MLP neurons of a small language model. Each row is named by its layer, matrix (gate and up: input weights) and neuron, and shows model dimensions 160-319. Each number is 128 + 24 x the weight over its row's rms, rounded and kept within 0 to 255. Numbers have three digits each. A neuron's up and down rows have the sign that makes its largest values positive.
A block is one neuron, or neurons of one layer that tend to fire together. Before each block is what it responds to, as a language model described it from the Wikipedia text at the highest values.

Description: Prepositions, mostly "in" and sometimes "from", "until" or "since", that introduce a year, month or century after an event clause, as in "founded in 2006".
L7.gate0:106139122163090144138137151131140132105104134122135134132118148123098148112104124135082151122130106098122121133095158121122087119106120133136168108118094120170101093142133121114137124119124126111146131118146127185156130171129112120164060117155129129127120132132144151122126094099149120108119094130132125119130155105151186136175112130177122102150143170130087148103140136129152137158069121141127146160142158149141124151132121144152154116168158167110160130096150093118130130152139115
L7.up0:134148104148113176119103173077126153113134116134112155101127127132099138142184128115119086149168130121181130166132199136104115109136124118137140142116164149139174136109096126139096093131123146123121162127181145165195124123155129117162142078121173124101179127138153117145136168073137136114120141146095132092089135121067165067159128108118145113157091122122104106133136112117131150113113154136117085135143136152128147129170117121138144143145144166156102138096133136149144138136116107
L7.gate10:119069121132140110186123124128139135144152088147154159169128127135129133085116127120140128079126164152109119128131098152186161105160131127157107082100136122146149153108149097104099094115088117145124099096094144128102155124135098135168074125119131128117101176106167133136151108110122118091183105124180129133118126123127113100154148113150111113112148111102092114115166108137186126154100073103146146136136097150111126135116133111144137110140117155098118144070108141141156097134130114
L7.up10:115121118102154103100094124157150115159145086146143130084142095163156154115176131139148128112137168116112142094119124131126128133140162156138173102128111144133161125165136123165182138089099120140132119103121138140145164119078112171108117137104137119093119151102080133134113120091133111115147111082125125120099150140122163111103101078079109141132080130122115121139129128106123079130155086103106150152121090107134136149101082120110147125129135126119095100127138119117143126101150089
L7.gate250:125099134133095112120132154074156137137132098146153094084086110166151113127134132145112092138121078131131108141107159183100132128133126136157127127102126116110121116105118146121110119115143096086120103116170115161153134128112139132122140201132058120150145158146123116148087206103126111101138116129124165151108187114131136072132097117113123141139109148095068144128129173147134130143130104116154109137146125152151159123106083135170161129109113183138163154151133088108150111089163159
L7.up250:120122165127134080138152120161135101150111130137118145123127146114159121116130070167105134102145105073137149116132132093113122126084121110127125170113126095139147132111136121114117124179156152127124049165141122135114095154133162152122102181148099102162141115140159130119109175090098123118126175111112105143130129147155118081133152153165062167092108149126122155077083095113162118115110110167139106155118180104163165103089099132175149105114128169159160148160126100165130131102124164
L7.gate309:099096157157136111120123120077139124098139129171128145126101121134145152132126075100117141139082131116090121123120147177084101107128143156117143165166120101085105125146117145111073161177082102128128120133180093145146119135137137147121124136175122082097107128118107125142125137094138116102137135160078071117159128158126146124146108154101105132131092106134097139117129157121156176159133088092152130105141097114140133086070145152148115109141147121116159138106106093165128125142141180
L7.up309:146136142118166127150142107140127110128077141115132145109139143136135136093122128111128112068135108160161171135116109156153124119103113175148154156106132137180169108108132146129130120114129139144111153140115137172149139150121157151134130144132168082128151163114166129113117132116153131133114149148112107143162170138123098084134125126129105149134145156143087150083114139142101128132103094116151132123142126152124193164094133135127144164079160113135130113122130146152110065123172140
L7.gate408:143108138090131111157107108137138110127123102126134156123112125121155141119124119118109142116152108099126099109123102165121142120131131132144121168118121123134165123171136132121082172118139151109122116114120117110121093123150127170115093158137132101123120193123103117119045140126150135129087137130127128124151151157149160107143160135143104081099159130111110146117133147108104126153104107119147147120137116115129160141140092140128116168102147161141138117107141129133129123078173170
L7.up408:115146112151117131138102121124100132107123117121183123122146176103148147124153130154136144082156132099144150149133120162108139106129124102165140072190123129156133094177127096156146156110116103120128092146137119099087123092160121141131125159142148137101159156095123107099116154112169163132146147095112104147078112135134120123141117137115146175083141114156122129110118173115122103147140121156137102115098136126169155149117117181121122164111167128150111100146086159135142147124171128
L7.gate608:132162131140124102128123085141162147158084165100099124114098157152164136167105113152098120144122145136107176146069092126145101131139127149097125141111134131134127107156152123119114115113137123156148111106144147115059143115127142128124160139169158122081111112131094132175151187119115146107138128154149070173151090175133114123160125115142137111102148130133148121120114130155133178151112113080085169136096120166111095123101096133175123145092103090084107096120102112134168138179151097
L7.up608:143093119159097116140142093128168126102112180132118122140090107111106153056120123100143129143088085101164136092148136118109093161156152132082189055128084103121138141160113134146141121168105128146141123152141065081095141151142124087165153140133117144120116162156157183103114121141120130111119131089075100111119133162137136134149123107134138142111097147144111113126106121123125134115111163148100144126070160108148126119091116122108146113131104161114144162137083160141128093131118138
L7.gate726:133104125152132106128165156190171118129116123111140135087079173142172153108077074119103127130106130123109122082143107134154130114138092081120097133084139130119115122141127106090145098094124149114104122101132166087138122136147130133085170125130120107105169162141165129136111132138135131122146102134099117135150155143145146107141106161123095151155128146137068125143153100127114093116137105132129157102151131118113154154121116149090129135114152084140169134134090085141133123144192126
L7.up726:164100112113109153135123102138129120130122127164136145102140144095091135141149119115128129124146151140111118102079140108136108182112124127113102111123115153157103130142128168158106185111080134117109136117187107163095117147118126108127140101136103143152095188166105121139150129088152135129133138131130147163113096143100133113159133160130144129147117146110090142099170130110142106128112165140125143119129140144133166145121120158116114120134143099126117150069141148125145157123104122
L7.gate734:143124110105114131119110115120130116148152116135131138131144117137095141150106122195136144124130126068169118123093130135162115084088127126128124088119136125134151123139091092119097106141141098147153129131168089131132123121133144153109149178144151116146168111100084143091108132155157149137144088130086134168110164126111112151120100138118165138160081174087106127109139124138111088165148097100102141147122093197142146114126145140140111147147144129138107109141087114141111093132140140
L7.up734:133147174149126107101174104125115135166121169145158132110108102122143135097141131162127110133092139114126134164107148109098109127157123132165162158119131103122139127137099146117154136078114121144168156113141130109133155147110158128140116164113092134069119142114135152137077135108096106128118137158126110172146091176114140168140123125144155134166125106122126150140180105094144124135101128154148134112121092105156081097134121084139145096139110128122119141097154100083142082091112157

Description: Prepositions and conjunctions opening a new sentence or clause, mostly temporal (Since, In, On, After, until, before), often after a line break or heading.
L3.gate159:098092095105128122080149121120109101079103123148100105154108107164112137104160110136134108119174144144158138087142164104110171111110148096118100117134125154116073126137141128108117089137134105123101130105103115121130131136085108077089118105136152115122108119110093106130170126101107121106153093144142127174109100178177089131109135118133130124128132132146138135137146122117123132126143099079138102134087124089053124141122118105142071135185151130115128113122131132111145131181155197
L3.up159:115148088114097115100170120134148108092137175086111057143130134154127117112153122163096150154147128134174167123133134122127154129145143095069100109192093125121092137152119139122107105119112129094116052133088142143100126133065118135099122151138146109157145096118097115101138147133104121113164092144105162128126126175123114103166173125135151122108150111148138081128145181165101139141144131099115133089090114093117117126129107130136153181144153121122110135117127120130143128143132171
L3.gate175:132096093126152094087151143116215098098107115119113097099099120109088124090153116140148120093141124142147153109125126130104160136098132057077130143134092157089150149132125162168147139133175144153143123147139108129112090112081116161087156099096139103091116101116082163099157141115104117163088116142104165133120132145119119160107121080123087135152126131120116092128127167115148110156179151097106160145121102090105152131100139113150159156181156121122128149144141132135137138133120146
L3.up175:151094093180131136116157133116106095137147146116099121161081139127108100142122152105143121143109138088144128061060148162110167144105157127112097132127138141111172098128140102135149109145109130164145131178145106123149083127102122151151138143132150124131093120099128111147163163167107094110124103162073091164109091133132166162156122114119098127180112126117102128124100167097152102122112131132138114122168119132094117112110150111087152124136106129171137093115154131087114085126078157
L3.gate370:108154106127122163126082145149100097121126148095123127110169162106116142158139109164114097125066121132124142121125120104114176123102141111108110171142139131117117105133105115118132126144103121162138120137151075132117124091093135153118124120107147145118117143129135132145071159093099128150118159159068189124117090179126121084141161114129106148141124123124051099137161149105162096135117144133123103101130125155140133124129150130186147103117114106110122134123111137130135128163148118
L3.up370:142129093133133092153180129096159134125160142127075148082139164102118133108115103106124122103125122147111119146103145088163123188115106112118095118111092146159108137110121100172103143135149112148134190175128142126066120119115102163146100155123118184082106112099159153141158157127164157068141112142102137155116140166145147158107119151059115103134154172148110072129127138101174174145125143104110126119145114118137130124159127138148128106116115167116110111154156109147128146111149164
L3.gate374:082096089131136148153149125165153125100154094157102094090114114119096099105122121146108091096099103106129122107114110114120162169178145142106107085134114110159132112147080153115106154148130107148079124162122088091126112161128155112122141140145150150127129105116088143126140131090120111153135120176103132104082096151102118099110127141137090132151137139101133152110102110104123128148130123104135142135119140131132089141113144150130103123126079103118123146167162112156109088113096116
L3.up374:169138150114092083145057156151144116131185174089110092074131108099152144090088160108156142132132139133102122172107085094131123133085166111105143151107142171136139107111099101125118119122127166135099122133130138157137138127162114111170145143102129111092111145112122117129140128137125125107125103145082142127120088147100118179112165119158104136120123144098096121178149158099096140122155093103119125127074145086125088116139098135126155162153136134101108127130178127155147145108168159
L3.gate651:132111128121139136122152144122127111101085121130088119151134164133144136130158078117138126111153119116127117119144133135121117145142159139097118129170105105127122113155100164123135152125112132177163135142108113160088144138134127116145111090141094103115100113141158154114131145110158105117147120094109142133147182125179125151137136137139140191138097153114112066123106072112127125132083094112142160148113103145173174170082127148129146128157129135103105118157156049143142117164071100
L3.up651:183089086131124143163117104147151127164123110124075145088144148129145118133105107135101118116161137098118123129147127110134128135128145129079182163109086113140147142132184146167145177113108094104126114117152137139138123112104129143144119100149156175159080156143119096157154129093089117122154120076097103101103092103102135156152143087143122128132139114141067142154135169133115108124157116134151102119123139142093155161143115116117125159134145109110092081169096114149126103159148091
L3.gate696:148129136109123123125134127141122111123151112107099096107103129112177146107144117135129109124121128111151109107164113164117133180161149127128097130132115131145129130096151153121124166172126117129158131095153105083152120126120109105129169135165169133138130182149189096109111136102127153117127125125102173117155098153160098114101150163127132177164126087080096114118068099138124094127108146078099142188127115106137111183072134123100194172156185112130151111131124125133133103121132118
L3.up696:139101130124126106141118127128128099144130140107103097106144138106141135114126139125115106102095134108106171131151159097114118087136159147131109155096122170098168137078166110151146098134108080137136154118130123128143147088132082159058096111138120122126089135128170084064151141118082080146105134102125121119119128158138144131117140117152119140113109129115097112117103141145186136103114131138152121091117106161136138144066124158158153156103147138096138071101174162122139105113113147
L3.gate798:153102067153083137101169144139116126109143158140113161124126135129116152151106095110146111115139137107165153101141139140103098113155155117113112069162128122134144117132121175169116177134120151128125131090143110138118113087114089138125151108113122118140115163096172122130131132103106100108148125135112113148131127162161185123152126070103154092172078104134140119103120109099123116128100110122110139150108151116165109118101121142073169141158127159166109106129130121138168114162142145
L3.up798:114112119142140134127160091067124112164138128114087127082111113147110142128185107137166146137095152113104168107129124114124116087156173119139153147143112101121146159176126135139085105102082116152159145126105097121104131095147104090130125077143133138101129129177137125121138140138139105103141087153098112144150111153124171147148102119134125127149103140145139133067137134139151114092129127147094136182121113094155136113111113142140133101133135145078099111135163110099125111164119111
L3.gate804:123109131090162145154101164142160110110172110071113096116156159082137085092182132126133100158124097101130146109120129166115143161093122106118110132110148150121110141100143124100109124147151096125114172162128123143131102152128125105139124131116085133118114104133096138132119134148180076083106094184120104139088117140146170131135148098109124144121146142087105106123137129082159160104098151087099105204124146148128165141102127124113136122125154085118162133183108109172136130151164139
L3.up804:121131130151090136121102103148128106155133126126152137134141121110160119090122149126113148179146112133134134084117091104103156102080121123099138159091135134106158154130116102165089153198163116119148147141113103153144124165156120129130155126068134116105095121129133153103111145117149134090122137144086132127128116163161153167135136118111096132136106147132186128101130137098091177151113160138104125162094132105121140160077149117097135083174167139143121129117141117127141144103178156

Description: Coordinating and, occasionally or or to, mostly after a comma to introduce a list's last item or a joined clause, e.g. ", and the New York Jets", ", and she is".
L5.gate352:164154141083103151130149095142146132140116154132092097146086152121163055119133160108080123101146126163135132135160130108128139163152112171133135123145108094171125134096116122152158174123091130154101116115149169133136110110089103133130138150151147138136173147140116133124142120125116134080143136118138165133122149138136138130128178152124148148156122117098116113120079134106123161144150107104115114140113140109122137115131110141128173113125131103138099128112134169136140123161121143
L5.up352:170106136127109140096136128124144117141104174138169143126162087129115144118112112142094126120141127167156173164137127145086163167086159163134151129109127161140127092161117162138066092087181176144122132124102104140152154099137105147188094158112131132099118097155125177087120104106144146105116097132116154108092141096162149116118086122075131118090168145155138154157119156140090112117144112174109134117139131129123132142152138103128152106139132149108121121140105129090100165105113108

Description: Word-initial "re" pieces opening longer words (reactions, rejection, reintroduced), plus clause-opening prepositions like in, during, under, By before "the".
L5.gate120:149109118149146081151109121149101115122121148150096135130137148106102103148139123143136123120170137139150141096108118144125136134133104125104171115120130160158107144168141165071164122151110123146155137071133150114086140141087156158093124075127132137132144123132097120138142143114123100130101113146139094079108132108144153144136099193084142118087130122156085135076163143168133136129110117098147157125112146137177109135132105102105166127177152163127124106092126150107115103144126144
L5.up120:157160106155150123155158100119085144110121119144128125130110093119151142111145131133103145093146119176120184136151157110119162158157150137145133090100138177110107101142143111140124155120089110128131116155119118110105098183091159146105148129118170157147118163125137092153140155103113111115083098123124143111103158094125102093116132129077122138101120111122080135137111098139080158152131132109120146134168096116133158130111185099156123130129140152164119081096160139162116116132078151

Description: Conjunctions that begin a new clause after a completed one, usually after a comma: and, as (as in "successful, as Nasr…"), with.
L3.gate3:137127140093151144137151152148106124142160182160118115124102157127122131129146143105144105102153176154137145123120088065105159157129129181132101149104061126162071129089148131145120129168134122152156118090102124129118126115108113130126093159113100131125120144126148098129135102115142133109148128118090156151130101116175129124108142162131079129142118136132109125105106105096144121112131131128116105146112126162162077159071131119116154129138129161113124114135145114112100115090169134
L3.up3:103139130151131154142129130144153145144176176134095089155112134107117144154135102119141188126112131125076118130102101115135135124115141162130115149105098115097122143169100113110143155127115112113084123131108091124128142135129103117094149132131156094152113093121197100069155083103123092106167130128156169144164153120174125105145134136104112119117129181105135133094128114114142111154149090122107141124102129125127138114065098099115111114131162076126148137119152069135173101120124128
L3.gate173:155122125114129108060148130090143120132140112141121162164129125148158098095176130146077147108148107160112079137112081120142120116090121124095123134118120105120132147155101150135110155158161077142127124098169129150147150121112111113115164119119147136102086099143126138131141130120136145143084130147091163133116070122101131118140096123127136146124128120132088141171114162141127137156143165111121134154128123137160107106161105115104166123125097108120130130149164107192127128154070114
L3.up173:117136112150155095117153133077112063144160104153111129118116126129180120105162119127122144091120090137143120156109142144113120108077107150117107149123124145161117121132096130171140100142162136151159158121095115076141135142135110098095144197141103140114119127119115090152115132118105144120134138127094156149128118140117094140121152133127148108137136145155145121134117114153122124153111125131124136113115145104159091140119126117126129156142129142159116066132149115176074141152091121
L3.gate318:120144105165097139151080078109164146112114139138144162164120127111129157113137111143163126160132086153134173148137137102130119116080129126155157078110121153141077148148174111102109109135131124118153139098102107131151124108137120127134149082125088149092155155157130127109121121113136168138129107137142148094127103131137109107115128135128115101147079141136121098159123134109063127181134153132135118149125122155136150085110137117121153125135144180144151069112121128108122154124114148
L3.up318:114107126123097113135131158141091114135132116094154100150096136110108153106125121114122105106125129127102113180089113133141106114170150130109161126161155132137135095099131150168101180141108125157116105114155149137164111120128120110129127113111151125109129111077131104097125142114147175110101108175124139146116090121109139136137133096133141107141124129103145130116154125163101131125106126134120091119132131136134116151153139159125186128139121159107146161092133102138137152135144128
L3.gate406:103121134146139062135141144154119140107182154185067148112173150129123131144121149160137112143151141118117090100098146117125137131142161134169137146114073085165128109171094164123193130146157152118122063132114105131131112125133126105144146163146119125141093095096093129119133125148106088078134139136157143134152139107113118146136155149128128115090121131127117148141125092151117097129130116168114133103134164136123162121123134165158138110136099105130105129111089140073079135094172057
L3.up406:127134121139102103121110093158165122128127174157117139127110130150141134134139130118132087106114168113117140113116121138150143138103103165131171156092098126141142122158111156114134143140142134087165118122130165120092125145105142104123115130159127114117093099122100144132128072123108115089128111137110127128154123178155105148117110130094141067074122129156088164097136157131102153129120121127153116144103164109140072149087112170133154118116110141151094111113127150128089149119130127
L3.gate430:158108082140146123112157196115133147114150165153125166086172143124183109127147175123103146112112137116162139162127133152113130157167091166118122095136130136091155131134162117097110131136117131102100132162124115129089134113110122129140146143141148059166104133127144135153130148116175110125114121130146135087108149191124124121100089099098127103160131134115121110135137117099159108147112131128145130121137090131118130148090165107111139153136143141111134167153154149147120153137128131
L3.up430:138116119122131146170119135148120096128110130157088137179126089100137158099133096127102166100145156102114143168121124137124128140108132148115101127120151129135145076124102110123120137102112125152142112120147113168136111143130117117104106113134126127107120094138114130108114119085100128096141134106123120149098116140151119174115063132113147161134153104102150145118143130133113090154102119119123144080118088113100125132154146142144088155106110118160131107120071142145155122099129125
L3.gate443:145132108141116128169160117159136109102142105149135118146115115128153154117098155141128129141113153106139122137117144143160110117149148141119121104119114121125102129148150121121113115184132109170150069144114147127104143125098149085140147157125111120143071120135109113131140105143134120173134113133102140111128080131156144121166195149125077118122120165120184103155106121122112138145124108135113087119133106113161146165134099148114182141171086124117137107127105123143109170149167117
L3.up443:130110129127133149127141158190076096126175133186138106134104143129141134108138153162133112179138129150094141154078111090122109147093161122098134138133082096143140136134105126133116153127132125139128087110115118110121134153119138098163155153109142122124090103120154129130096143132146136096150139124156150126111133149140153150114131101103095127186071141114137121134157154113119137117138129130086095148099109099123132114107135129119176117139101134129144146115122090124163182123143133
L3.gate611:099114109110135074131098122121131138156131136145076128147135141129112172107148134138146127100143159198141178106148172145117124146121121166134124085104104119138124115107137137160125145106084130130179115168121133152189132157117127091159128164115143106122180111104124120138164089140112142102164132116117131142115101131110126131179117132100116146161131137089125159107114124120146092103088114135092116107103128135115111078144158095157116115148114092071134115178137119081101166099130167
L3.up611:167101119138106124108135115102130123105148132120122104131126139142080173142119135106105141099159129128132149090120115139121154155156113128130111108151121114110129104102081127183164143118149076117115129125178119131117090144142139141125107171136109127156124144126134108143098063165110162082089130140158146079130151153104111139160111150087163151111122160098150125063138119156149134111122125135102107081153154133089135155131104164157144085147095151114133150120104112122126163084169139
L3.gate802:130135110089092112134117137150090144118161149105112148128149120106168135129089110116130134153136136144157120141117137127120133130137100117145132094127133166141161159153106130111113133145146127096131146132133123095126113115103086151117182120093078105134111128150083148105124126138132119131132145177106175100147098165082120138179176152080157137123142135089091150096130164149102100133168145065082091132096147118060135134100128143134129115128126115118151104101109144104145169109141109
L3.up802:150090153166142123156128128130110150138151085166135114131112161141148112159135109163115107135175155119068185123121083127147133147141185109156176120121108102153155120106107143187131162148104106104111136138118133118113116144120135097105123138085131157121113106159115103102126109122141140139143161147133138101140123145153163160126131117100078073169074162120124133141148163090104106124154092149141124097109104117151132110140132103141178148120165121144116116132087119105116108110099126

Description: Mostly and joining two verbs or predicates with a shared subject, as in captured and imprisoned, apprehended and convicted, assembles and declares; also to, be, then before a verb.
L7.gate53:145103118107110127147150143106138139092167158124145146125148134094139117167146120157123148121086131141131113143117130146168104166118149155119095170097123085128106117103151094103127151101117107147114140146119117102118133116125148123137103128098106153126128146159144153140178162114163091146119101159141142074104097129120090155123154154140144115093106145114158135106118111127148115134136103106118078085125145140117116122120124149175147143126156161150145090102115099118111105132141160
L7.up53:092161101101124110075115154140132090101154125126119094122117158119116082098100162146105078163135116123106138133138113115114075111161078115137131116140113110123097111065094083156100120138158124087134095144131113119134168099100142122110123122120132159144100079119114070138126119143133130122100109140157139103130142170153124130130123119145138146119142120116157145106104095137141151117153132109159116118111164147141141113151130142131096143134123128119142133118117124136088177103148149
L7.gate196:170097108144105130153106120148150062099126098114096124122160133168144114134164116132122112079121137094104091096098161164083110131125097160123110179083146114107172115120161196161104170089087134144142185110119106091119142108132176118109112142088126139135132114119101148116122145142113127162133161126123126142127125165137167102134147105115118109135175129163104115103148165101140140145112128113128121127100141133152150104089142140173129115137161129143084150137077131149109111110126105
L7.up196:090112135142128135085116076155117085122141121144136161120112139115132171136123075136122093092095136126096156138103134144104082070112114131092127106124151142087138090143146130110087157136106096119092147131103130109108126107151135136144122144114131161150153136110153114118130163136183095101130105155122108152097154099092150116138120141135080139132144106113136129116152133129093091148106157116088109117141134153078168126093158141138114110166143102173146150122111144161142137141106116
L7.gate237:161135112083138145115165152140126151134102175140090174125138098103094137121147132161133163091103130130124129123108129131155114131143114129071133120107090146151089068098119143160112129126167117128135082126112162102118168105086124103110082109131113100132108141162131135089108093128146130159104104136101109112148102099139122160136119176087150089120142133109141109136113129154121138146088163135127105137139156171111116140136130132171136129136127100144151140112110108096091112152107138
L7.up237:144138112103133132130122146116094137124139129154087183162123092203119172128102087115130117131136153108131138095118165126114158142166122144129143139120151141115123108131168099099134134133121100102106123110119130100132137091132135144147157084140131114155118117127145190086109137120164128117144131148129107123091170116108114120149150117116152120168120133102145116103118106151149143176095104130147114145100141147166113149153127155129125158137156123112108130100135157155151142114129147
L7.gate427:144151147132192122120110127107141145134126173075107152062170142133155145157135164112106140123156093121160134155107094096127156102135177108151145129127153098125092158146107106163177103105116109166116143109089112162156153127138111173110158133088136133100097129115122117118093097145143133114108144099127137168123153099151120078124144149134150123098119147108128111137115115149097137151095142129113150131081120101174103137104140101126128123148100110093147118079140140148166143103115126
L7.up427:148105115112142158105102122075163123107135150145165090111116121127147115145140107140121103100119127144150133162095072134141114138125149148150128132132145158128130155138140118078154139145156169144125131124128103115124086166141105158111131125103062113133119145126155135067086143099146120104103099108145111112140110118102104137134075110149121115139137114101125115126116134125132088146147112121143112126135111093195130133063087119151129139146112149108094126123144114089191121085103141
L7.gate492:118147126154171106145110127111150150113083126123123112128125140150181148132120132149112139122162139155154137120108117131084083122096149144114106105113120149125113133132157105182108158134119117144106114123117075145083128090121135208150064104165165078108186111145163100152094145109132062158139131145108150114133129167150120154156135113150141154090146113130143156125115099101078144170141109120140116153134153122110190113162136109115147104121105132115099126119139172104074138136113128
L7.up492:143155144128087142117134142097140112132114103123137087168093127127125165147130144182080148152141132132143152145133132096112135172101132182122106120145153138175117118118145153125137136096110117148137124137164146112100164156130117117125120146164130101126092145182122085126143105119158091132121170128110121116139113142200114150149163128127143124161105105115182115155096093125119108117123122158123074120110180137109123160121145144118129110148171172142170130125156104110125126112109120
L7.gate511:175169121147179115107143144142135110111130126130107135101155143154109143147075126130127149119119111107077150160158124074146115157147106155147127116128105158154111124135169142179154184134171122149136131140122165120116154145128126116113143143148104120121129128095112112081121127149141114112093202134143137078137178122151105125114168130089138111119155089138113105112154091130112145122133160126132121121093160096143148111124106107120134138119202095092113169142165112127149195150154117
L7.up511:120159147132122134111100113096096106132124095085167147167132133119151109161120130129109109106158133127089124133090091087126106095139138167119121131112161094100139155140103137146103099116133095125146135118107169134126093113140146107107152116074098107099118137117138094131150163127120159095118117136152104148123141139171156145148119154100098138133155133107186114109104128143127168126172123115102109123132109142120122133087143187099176167152144133135133149127122169149141130098119152
L7.gate518:142140125142185138180151129108113139103137157116118139099170155110150126106120145119104094106141116129155125122147116190168117096116164150142158101117114141163145101141124155164071108129135137129110109166146187083129147158115098126127112120134127086151122108152161167120164122113124118133092148127149137138108150103178138134118113128087112114106136126139101081114116138147109124121117126130138120085103140138109097135119140150153154138127131148101145186092118123144135100132129082
L7.up518:136173167115136160133172104149177098136120135133163113151088109129124106182092170095156088137135112145101118128153157138107123137119105132140165133114159142123110138118172103156096097143101140107134098167147124139151126125101143157142137168117115095105147157128119141101134103104131123134117138107107100100110126129133138115117113186102109123099118139122090107087088165122127095136118134112162111128155130128146125142132115124152181133152140144143122124090144110143127149163073073
L7.gate677:111152118100112149101109128130132108138123111161083133144129115107118185146154160133154119144168108122125151126102114103153087135107146104142167081152126099148130108104176112114136174126101145146069111143129125133121145120141115148168157133126162135147154128133181129138091147105090136071073146117157123128132120123122132119138129160186151138111152124146113116128116085150108152138096141164132113108105104107147139090095119135139178104157128158118122104126134099106130084131102089
L7.up677:098116139104119136148133124083178142134118157156145143115128136131122104142157105098122093116147150107148163170158100123151139094150138110171084133086099125139170118168119143091117111093142143133146180132167110110105124136118178143125109181116131128130124103115133153178156151131094120163165127102159144156149126111130113110180096084131130108132119077158144115096131127087134095173130122105124115147144128143128142141104218110185142123104093130160088149098155141133144145131123159